{
  "n_layer": 15,
  "d_model": 384,
  "n_head": 3,
  "n_kv_head": 3,
  "head_dim": 128,
  "d_mlp": 1536,
  "vocab_size": 8192,
  "activation": "squared_relu",
  "norm": "rmsnorm",
  "norm_place": "pre",
  "norm_eps": 1e-06,
  "positions": "rope",
  "rope_base": 10000.0,
  "rope_fraction": 1.0,
  "qk_norm": true,
  "attn_scale": 0.0884,
  "bias": "none",
  "tie_embeddings": false,
  "parallel_block": false,
  "extras": ["capped logits"],
  "init": "uniform",
  "init_std_qkv": 0.023,
  "init_std_o": 0.0,
  "init_std_up": 0.023,
  "init_std_down": 0.0,
  "optimizer": "muon_variant",
  "lr": 0.0134,
  "lr_mult_o": 1.24,
  "beta1": 0.95,
  "lr_head": 0.0119,
  "warmup_steps": 0,
  "schedule": "wsd",
  "decay_fraction": 0.893,
  "decay_shape": "linear",
  "final_lr_fraction": 0.0,
  "batch_tokens": 131072,
  "seq_len": 512,
  "doc_mask": true,
  "train_tokens": 520200000,
  "steps": 3969,
  "dataset": "wikipedia_en"
}
MLP neurons of a small language model. Each row is named by its layer, matrix (up: input weights; down: output weights) and neuron, and shows model dimensions 48-303. Each number is 128 + 32 x the weight over its row's rms, rounded and kept within 0 to 255. Numbers have three digits each.
After each neuron's rows, "fires on" lists the tokens most often at its 100 highest values on Wikipedia text that the model never trained on; "raises" lists the tokens whose logits its output raises most directly, leaving later layers aside. A number after a token or word is its count.

L5.up712:136156129105142160129164096173168121127090099196174110147155126128140147108152090141144131106161102103114150098164167065100107126112162112088137132131147088071096130132124175196106136123118225140153109117163113174127124093146104119149135141076105133138099135059102107158155151095144113099130150169107130093158111130164084127196086131140140131206154137109153083183134132132131147114149134150123100183074125113097155102126061165140087137084182118180127147145118153164139129131142175133131094107126116100110113135161116136138080121106116126126066171129147111117154121106076106122091159141167086156189163162106109122157078158087071102162107173153070078142139092135141169031097093179161064133124139124131105141161124098084099189134062094058112110061103121131119102179131213
L5.down712:155082248198097146092106061132145099064118092136087145109085122115081163090116127173098143170111187088157154158153154104128113123139104165093133176088126184156149115138180109102125162150167087165122123153124129111094112151190168152138102111146072127114154107046118073108130102154147141153154148169153103165193119127119103163154164112108140076132133207206113071152082080125120112109144125144096111122093169116099147091130161163085135132159153138152130152117160130099127099165123139128133113149185077151164105171194172134136182125145162094119099137129150179135122113111123106157166135108159106161119052071105099130098129148151120140102074082172151065100116108145154137170157152147210074129128189124154139153144190116174114090128041164149112137160089087090068149199120071
fires on: "le" 17, "on" 10, "re" 9, "ce" 7, "me" 5, "bo" 5
raises: "point", "light", "stone", "bra", "ography"

L5.up828:127094123134123098157098121125166084156164138062117090121093102146184122141160162162155175110113148189131177121089103135113152103112152092185140061115098107108129145076090151074130145163050198099090096139126109063114207141073146123092162126076078083154079134143096137124119148175151113156092168116147118129147109139171074123123151077099123145117082112137124119078167136190127132136131099140176147143191167102137130077193136146136104115134165181132112111196081168086163106097099173072109101141122117085139168119185120168122144185146074102107057130155094116081118147125091098206206112175154140150140111150113132075138119118122097143149135165160136120165105139128114191138142125162163137082133139143089205141143095151137100144103086156074163131104164153138106128112138099
L5.down828:137184147147105142149142147085092116122186127143205057159114140139135104173087174123127162133043111113030172131138123116137128113102137089121137126133134152105081143120085133093136125088102212118099149174224152120142135135067127170140155111145102141117092097103142124153133157090153140114166131126135116127114104179130090163107139100107126106137161164090120111084199140086125190078129119102096132106111133085134152119183125116156090121163173177189134160104178160149162175190140050128134109101093135064129126148129112138111190178118061136140107121091138124197156140145171155088159120166129159185122162171144121069121186106168135147073161126160051180133179161095122174109133138060179147125157126152151097109187114112075090111162137102083156192105098085116153148151105106
fires on: " until" 18, " before" 13, "conf" 7, "br" 7, "ab" 5, "la" 5
raises: "ies", "ative", "ties", "ig", "other"

L9.up702:151170180160080124128121114123108111136149126131147043137115117112125104088123159150156108153121125103154129148101092136143065092083067153098172150070123107102077084169141146082109071163084153154138106185094134179129120078184201130139115163135111123103136135151125123206146152148085107111130118124136116106117110096147128151138131143127110114121230078131084168173180140139134123062108183116081178171128070140188080173122105090133083131177112197048147135125109121129121144171138137144092143139129081119095148045118103119133104121159119158166179153110083113207114078171059186159033084132152119114130120084119095101100108163158052170099072114162145119120117207137116133162117123130169162154087153098139124111149115118122131113123170084140107107097116153129208114103108182
L9.down702:121113164107077185129112154075177112089107197147062132156135149092134123099118192110118131137161128178124101082110205116123125147092106101117133110123097108116107122186094166093104176139158138159094110067120097175170163162151144117126117183143171137069117109106128084133148074122131198052087137178165106122118105082112132190094135183096122143110140169182197102119134123104196125112109144198065149107119083112119140123134137115196147140152136130125091099125174134094160122124114045141076099094171085150146102088176118158140190131150119143117149132184157123161172179175144121127140048082101142108147085117133136105105160157140035118158156082056125147044143125106128128122090154102135091107139135094133105129072113146099121168126118157103141143135109130173121135196183107
fires on: " the" 58
raises: "ization", "isation", "ising", " creation", "like"

L10.up1485:142080114148114119135107081138117149096111131082185089145169158107102094041106106229160132113117087128149158148180151137190145117126077094103129135112180124104081194163140122085143115082149153139158156168113117103149138142104132174123114116118140121148182145122153176177079137122159078145098104179138167175149105102125103112184076060139116119082119130102156115168097116150178185163160125164152098161126161131188132164073133122143108160116180123115122155152141131136122120096122128140133170042077176153106171121139124126110154137054091089119123102093149122136151138117126197097148164156176110210150105121138127141113144158147143133073136123120165157101168126165169171111172085128142153138103141185133113131145094132131150158136101077112137118136090088175146126064077119
L10.down1485:107170134150122104102160136130095145045119121140182123146150103105112142097187129107120128122101115138076183123132173191157099120156144071121183127060136099127156125196099166085183095112112154141136137190122112079123177147109091149071124102199152171135178134094194090127124122115111149154088112105115089196104114066170079109159149138116110127086148121068165086196135087097194132162121204130142106135130181129172110076091133147132093172134121148131166124116139146146135105125101129147199161134118211150072106097116124126140114107137059119131130160127160161097175174113119119113122130146157171088126134165150138158109128162160099132054131020097171128134083104186178091170101136183146135151102070190094165077105106121063096098085180083102115138159129104135099129034123110
fires on: "M" 39, "-" 8, "er" 6, " Pl" 5
raises: "c", "att", "ary", "rs", "r"

L8.up32:138200142080165095125132147105152156101148161124197104127131159134150147158137174109136150103132093118086198097192110158153145063066156127127126128134166110119137082134145149115090088137130130171157161100108095153128098206158150110173120143130082118107108111150154135149149164109230109143144137104153116150143089168114158129164097153145109133081131171128143103077133146166042147083119108110101100070127105113097122159135147122120101088148169159163204129101143060158118113106169141105122120153094105224157111087161059067133127106102129167140071172169127187143137167118095164140175146143134154124119149100193096179115130110125174178058070116149136105055171132136175133116157131115152086105123172130170062164090156114093077139160173124123167165089094074088121151148090146
L8.down32:148198142150113120164123140136166117135134180082154067126127088133073166099145109076167116115120117121093143165104143105117113049174028124086203135168097107082139162048153118099159161178181144116085138216099129166189118111121138107084106110151075158157132159160105141130149127137122157136162021092150192137089132156147089090146137107140111078124093156149188119126128139092104144158111082122105134103100144191158167123134131120166119165104140107078166058097201049086086126103107128148139142125114121073083153175067102071123100155111182122116150152126168170155110117142162162067118102129119072102143175117100085152091113121134127141103125163131117109093116116146135174112144139077114100150119139124109147102152165134145105127103128137171119122112156151153152138081159107
fires on: " and" 48, " (" 21, "\n" 16, " " 5
raises: " is", " was", " has", "ose", "ham"

L8.up302:189189143100150180137092226094136105109128087092143087074129116150117151136120108104124128127111145151136133103121093149145115147146124103074156134152136101200090153159163131157103140144102119097123073090142126141137125091210161146118125133139128103161106112151104094125096182127112128079146144095103145098136164136128111132154136117027153128150132138134092185086167096075149112119108112145126128149107099178092130171106141163072101144149182119119161128100102110152153072101103107071139113100114086142116104114112172048105111153139151106165134162129101123123151113115115131072105134152100143110118147136138143129119169103172179099117054129076061190158197112057132069180124101130127087200147132136121116049138106192105117157138154076133183125150101109123117203176091134
L8.down302:131171133146151107184046154134183144131158172147125153068113161169118087073119199140134122117112113141147109096107087138135078122108111120141192103148152096153141088153122150103125147088120103084173138156140110110083124126187056175096106165138041113072126100110125067147069163183123145111103160123137162169103136153154085114177112161113116113117132177120132177143099130152147150126133209211067087167145107087197169127118134118112143099140119078123162111156131093125121131144119126132125139065152096198103091108141119128085117116095091152078149097125070077091180118133077104100140178182134194083164139144079140112173125100143128121052089071094102135126132060152117067165099145103120183174120141144118173125149092115101165124173116080132158111127121129176136155146082107
fires on: "9" 15, " Hi" 11, "hi" 8, "i" 6, "u" 6, "o" 5
raises: "chi", "ke", "take", " Nominated", "hara"

L9.up1222:166114106075153135116139071169134204174144142101116122110129141204095182087090089105166140127092143098132074157120107098150124124090125061125179124119129110125114147132125159128123108151123137092117106145156142169155145143138107115104123135134146174250136143055127095140140146142172085134157081148118144108118074158107172161124131116093135091159073156135127150131149075082114111129120151092107156081125078185145166143185072097118163064130112119123101159113146139149091141083106128097140104103100151119164136073105125138110154135116109106048102107136126063103121059103148133164168089076094145135154188137123160173093170141133107119096115155177153140130047152122133111090155134110134136161145126155155111141145177108117213176111166062065111119115098054084150098067100124
L9.down1222:176126182116136106162137129075091119139085180140141096098094148115121186174119129129198118080101123170086094103159117101069140103167109118084146198114173144122130134117160086152115124089116124111134072138220123186136089119101170100163152127118105121133166170141096165110158063137137095081146055125075151113145126121140147042073143095137156117091164099092142095121103113102126135101117045086091072068132106142154125145157096094197123105117088111155147186113158118104130100109178105107115194106132105198106171123130113133112132121166179111095100073178117140197141111098111097136150091106161151158186134143192154118136176137112172084143089132117114133169145178153170143150098130141127195125125078143123123152149144123152140158105110123132132148145112106105112108154145132
fires on: "s" 31, " At" 10, "as" 7, "f" 5, "a" 4
raises: "ung", "tel", "gro", "si", "ol"

L8.up1195:110117120156090146130121112167107188131153186105119192083082137112168155131156168097179091155112117078169143126118121136101140085163098108118118146116134097131148092153131126131077083155167151173146146150196152166045168077116180135087167079123102155155074074149048137139115126123140150198132095118130149122108094122174119158139048146108100130089188136116079143157152176097152137140212138136099108127116185160169131150118084134076063133114155123102182171161022112169112128158109142102147127132132101094149123073141123195179195096148063181125111147109136062187142096186128134145137153108140123110185158139136099106152114103131183138103102157131098167129166102102164123187123140080080097088161155141112168125196139127147143123159117098091076139179146133155118158119128115
L8.down1195:170120136156126182147159077146130162142141144140146153141097151091176099139109073154182178161152104122181109116117134123088184139122101158161108142092177192067141147158097118098134202141112144118114164131145113137143122126107125144078195113129202139114148129148149156091113118165145202125187129074110089136120124160144105148127098150112134176107121136138172116148146071214182119154193008086122132099181144195153159110182138136131096138144126202135204130140149203130095130134138095187079125162165126115202149157167164181105141142140097171111113113127137127098093204162124136098126103135123138145101115127128159111161112114168121154063134142078087128123074145168082148182106123124159173067117127121079169166153104128146098135115136161083112181098101097181106142138100124
fires on: "s" 25, "v" 10, "st" 8, "tic" 4, "us" 4
raises: "ura", "us", "ural", "ula", "ified"

L10.up553:098107124115150168106068111080128137108090151108147092159164126151198083130135124121185065174178095127150127209173095124120134126163123106123184158121100054125161092162117032150037142176152090135159139141089115139180110111081095139112143092101123110169168089140123087165144113133086117104125101119104118132077156086091112141132059112183137115158133127156146118113133143129188120138147114142127094144116125144136122181141088103034084068130187097167131068153150177117102068152099171133192146053129153112082148090128162072175188144139100155122114106109080095082129205147101103148074123184147118098133114127127195161126142107115138147130114130129144106146185143093086166072160133117128113098140168118108163146123162089106060122107157090138126085057135124140130111143111165
L10.down553:156125141145114157142093153158127176146138112109166104200135140176115131125152125153129109169145103154148117172141173203173153100153119109137099162147153142105175142141118060110168106115200146199142178100097104109145110066141152163101123126151125115154106106131162110151115138124119110079114130112129136059104099138016148134080105101157105088113149112132144154140118120217145021221178123137141077190064115197184125097148172173125116126080149082088158079177174095111104127153099166093188163121169058116160103116115137100145162130101088143164107085098120140085115115112109151140146162151183137106104178108084168137144101103104117099134163146121130090112167115161195124159131092078101166119163164128159106178174099121123076145146087167123114108084128070118135135151105144
fires on: "st" 16, "t" 16, "ot" 9, "un" 5, " Boston" 4
raises: "ard", "lus", "lit", "ous", "ity"

L9.up210:146112125090154127165174168116138125164114141143176144129066158103114128117081143153085190153103129087084153047146188101161196114086138093164113157178099180179087095124093085130157132133121150058168150203124149144173097150132165135085113170130166150140129098085148175128103127071125044090111124169112128111154169037126131126111177091125101109131125144151106145099118138115148174122208162148131130176121088144103155166082122199129162179165132145160091173115123149147149097109159093094129106120134075134153162110125120146151061139139160151126197112103141079154114107106166105152054187144143130148109115131121166120140128153126152151152140068130065171170164151158178131147203152161055125155124121128110093126165143156053116162173086043112124109077126163094211187083158110
L9.down210:108119174138127062101164155138133093102074064183117120143108103135114138097168208081070124180152099083083145104128127109153160103194158132153122106175150157087117133131091098104146080131156166157100049133145153150135148109139140112138131116113133121101121079144158169189124125113149151095131080102113150141136082104142169109132188124093147157143124093123137101148157105142110161139160122175102099089096032122138127140086136136152092151131151118129090124080078154167220142076133246168151162111116139115162166111085145114113147136129118115105175124150127209131162081156156098119135125161150136205143097118144104143115103191160140164169140103100096124104130175119126183064113124137086121156163146135173116079134169100128106089132085145154143123064144141092099110153152114
fires on: "a" 31, "u" 11, "i" 8, "o" 6
raises: "ster", "per", "ff", "ze", "pole"

L10.up655:144130097146105134148136095080111164127172174072194138140135112127106115117114155083102120152167099142114115126123121138131114128114159041073102112159135098113157109115176182085117139129181068159098102167094106095116139075071144156094124042111116122140181095151173128154139131173089109113141101131081160173149180177189154124167115112123076141076151144067145097102134062158144113138096222152122142167124131133189176156149091110192152162083160085157133182078092161140094098082139062113131093093117128162153166130150108186158114156075111149137077162172145138120164161146106103161149110098057047155096097123174097145098103183153128096122125150089145138129111098137118150173092107094163086187148161132127196131140168147147137149120122122109158145157110078056154087074173156
L10.down655:132077096114094103132114122059105156063159118179146072177118141135154162084098122072181143133099154132132136124107115135139059129126134163123112047155138107124120101117209142147070165141106099136156087125136158137145153119095152181061135088128095132146183159127104103146157113158151189136136075123076200148100119182165125133127181068156160177125093126096132129113133077118096134110083075094166109099182168132158163149201120142163117160109145181130145100105138143102098127120164101126166135152116097130129136163124116138175113092122162158135163170128153127137117080104130134133122182103133140140169154170163138099125112193162107121073136137113164154165105079099115130163150110130052170142125133122131117126082150125186182166135149120128146097138139066080125061161177162
fires on: " c" 27, " Pi" 17, " Po" 14, "cu" 12, "pi" 4
raises: "ano", "lot", "rate", "ge", "zza"

L5.up1093:158149156174100137131134107130126157150080075132095124113132106129170131128168194144102154181113153088126146162103163156104139142110092131128177110134111091155141219143088125181065125065113179112118098086089161138157130177176045160059138125160170171094106128138151101143119118112064102159125136111140053111131151118171139115090050116117149131094143137187139123098178142080092121170082134152161129106158110152053123133095133140137142147184092186141107145130157111156102195097117186169166132163095105187132129122124121146090082125139170107086095127126125110139163111165078073161097122119131135177067073192080120121092131123139084162159110130152078151112153106099129170179142125152123197131115097109116093124127211160151095126102117161117143109090115101115080147128137139
L5.down1093:080110073107136121114148136147129078082077093117085115146161141130112121155120127112107114159088117108114140150051130089099100107111103191091096093170179178103134105148113142104101147135116131153160153109122118137216100127100108199118127110123109180118156176098117145164136139153106141153125115147150056092136138195172100172146157112189141108147171167114059115140129126122084145143123139115126073110085094154139156170133145139119100142167090135151179091146120146121128087133156146135137153162122166101111149098127121090124198136118129074154103148105162073095133117117131149177099092109151112165072189148134163082142105136114077138068120101182172125109125106124148104052156138163108081162234096126128165082190148173137100141076120109149118077165178107080085147115054153
fires on: "-" 42, "il" 11, "d" 7, "ed" 6, "l" 5, "ar" 4
raises: "room", "face", "piece", "vision", "cent"

L10.up1285:163171126107136096117129055131154161120143097127122096085157133096130063152118084104145099143133091115109125090126108168128109140130132138144148086082117096160142166095166133122113129087095055143141112143127106164112120145060137139137148099124142063026100074130108129145119124165157130121087135091073193120172116072153133150139140116201106130141130110115179131113131115135089113091193137102150158076070141170045126121131111165174097173150125138154134105117176178104107113082102120159120134140098130119175056110176160135096171130129161104138187123150087094100088149129116136167141154156149095092084120106072141176151181127165169143116058140100152155122141065141068250140182110148172145085120112144104101125128138146140148147197144117101132089121167125131089148115181102
L10.down1285:133153082127168120125104163108143139115115126149122182099117116095099113168118135118143116122125109178120174144168116173066144111079115122135157129067164142113170167116095198113127152080089169146153188103130103118182132140127155160103103114149116065115149110154101120103093100101167111098159160154122159136115151130203127130079135156132112084168146168069119072101088102074137156137111085139101140141119164128107096141132162148151109109108136164129130114166120145132173145148173065118091103108088126185141075153126079193081153105139134139110117087108139178124154117165160134076096131166102067090126196171162108104171138155170197136104109151203168130083094076108040145094198131081100164103144130191108163140108127104101153097084174194159113158111132130104072096116120129
fires on: "K" 20, "k" 20, " K" 20, "th" 6, "T" 5
raises: "iller", "itch", "n", "ne", "ill"

L10.up106:051147142145138096136110170136114125135081163109118158066145143118109115048143055168122159131107142124167125133177098088113112166131101116133100132160119154171170122157098126183085127121114139107116080177111162128138137189072055100118167116109165119087114189088119117124145185090137096085110144224176081119104132126126142132097153083113112139159108096149111156129110143134105115116157127129128123099159103150079122099136049110104219141110122179161096149079125118127129086070175099068146120123125126149118160160120123108162083102123116127188048128098162127100139162104114104124091071153133155081123113112126167108081133090116082190154124159143152174116110193070125113098193141069101160082118126090086130200124152124150165108147147089245162189161135128101095123157147172
L10.down106:067119105114126154113168111096184132121105104138119139136102117072138138140191136110055111173153127196146112156145155126162139097184068087109101080112144093076104145163110155144150151082119182133144158078093120197130110064104197136141117146126170116140093244139106155160161143139099115074164195091173119128147174130063162156127166111141102098067148158155121147166087093122117142132120145078115105161123141154103097117165110123111134211146152155137126154087188094133109107181183082137087136125163130195175088112135119127118088130133157125087072125121129156135082084124176185121096067135120117134152103062158102113108143108129102161111179076161125159128096142113107107102196187095160116178059130101113111086093122147108127148100144124113120170108130098141166160140124094
fires on: " " 63, " (" 21, " in" 5, "-" 5
raises: "e", "depend", "i", "like", "incorporat"

L5.up303:086087147151174131148147127112090168156121147036085154117084100119068100156148113114117184178073152112159137079126150127173091136164152115130154112134107110154104114089133122127164121145164143134096097138127135127145164101153121021181166131166146121227102113124071209127138164142146123099166166087160139124157110145196155137173105146138138114117140101068205100130084145093143161092128124093170132158112074155132166156148142147156111120122146158118093175165135102078132209104110160106104169125182128094119097117105137122177126074148121134042126123139138086166118087153141097047129109128139098169126174027135152114098160144133141159148127116087087108112146129127159156072161126107172115113108127134060103126112144144112124187119154103132106154147117124144087135089089193
L5.down303:107112105126141127155100171112093132140103130049186095142105154130137070154144119065096112132093093127103186138114182147149065133108091128163142149099159108097110116097129144063141107154180128146162148137118132126040127075139136136086135159107124164152159154157127165125132080180124126158142192157123091133177087088178090159163158130122116129135175138111108129136102132143079122130113145154123107147097151166079109119011141169114082056094179173072093139122163153090112152099148156132136116113156083102135144117159074137083111100103156167096162157098097110081166154133139063140176183096129130117111163128107128098093092131166094136131109180139139195115148112103149108089111134157206142161096091124106168124163153175081096196065123163073146147087107111066092133146083131
fires on: "s" 24, "ar" 11, " Gan" 5, "lan" 5, "car" 5, "n" 4
raises: "ld", "atus", "ces", "se", "age"

L8.up1464:112112099114090145174147103199027169160154136135139125114091112097137188130154098186159129113137150123151190129091151145121104113084140132083118124155126092142098134143111161104170178094135074156131113171124164162100115130107119138146152184153091120114136137087111119111160173141078135173145125192085137169171093151132099170114151150075215165085127132120085178106151129117171097114089179114104167110127154114093107108172094120126131115094115139068097165144125131113088172169106159126063079120069170123120147136099090155120171061121113138176117091154079152109107163083111173096121144132089101118078185118116172158147183094134097197163083158127093121140088191120137055162134104116067127092107121140092117123142159042175075139151100072166145133128079160123146175147132152
L8.down1464:079078102141134155102151107107082121116192086115110132087172149100113186130185091183135151128131153157082140113110173072146097118082124104064082115144112191114095097111125115145100133076095098165113164158103093130109181148129124118151163209100141149147158113113133131166067123130128120129123091126166185190135169168172109130166149103112153088127127109125142108120183108096111114166142131101034161154165180145086117149143112115141070131132146140118130116115105097122104185151107137055106117107174122134105115132178112145113176144100098133128133113143147012103128139136162107130177161116127191107157156151156129178161180160143172049158187148191128153104150198157134201114105191143170036125095140176153125120148062135107104089100104186159086162168115099143139151172131133
fires on: " Du" 21, "se" 16, " Se" 14, " Na" 5, "e" 4, "s" 4
raises: "cular", "fer", "cl", "cle", "pole"

L9.up997:116158106164173107065145099115148133203102149113132100167171084137063143173142129145159126126145138108179162143119092111170110110075139121155105178143145174051147127147192172182134159156163102133115121083091159118111102161131147189112097103123122109101136130166179147152053127149161101116130076151136177138101085161099094124076084089110154052159124103138176125125117236143152105174169136168147162128182109122115150135127082148139093085146097121101093118072124068130114110119171099142086124090110177094159108132159153168152173101123108190151131098097130160110134199125102092116136131099152212138109133143109198180118175133117113110132120074132176154114142166065125121084151150197136076152136132112186100125120162144114075130135158183152153113156122119149092209161121079
L9.down997:120119200175099118095131150155181060144053108122173091111149142146159123123125105146149112097142118114168100122152080068154135070131140129103099107161153107091127113133185192157121147142112159222076136144111112111123120104190142060136135118127192129142148155175091109115136189147058115109155154164147122128166060148102159139143096113066147087154143123111121142086147131115083175197151141114129115118095131133097103141085091103114123073159148177146140144127176085093110139098108127134127112119091182124111151121092129135081110153022145160130128143116132186098107139109098149072097178070130217083105164128153148112149068092133135138152135116089179084094138120104160158139085116176111150158144127157137153106136131142140079160124187142149054086118128147151145181085117103
fires on: "-" 29, " first" 18, " to" 6, " (" 6, "y" 4, " " 4
raises: " four", " three", " five", " few", " two"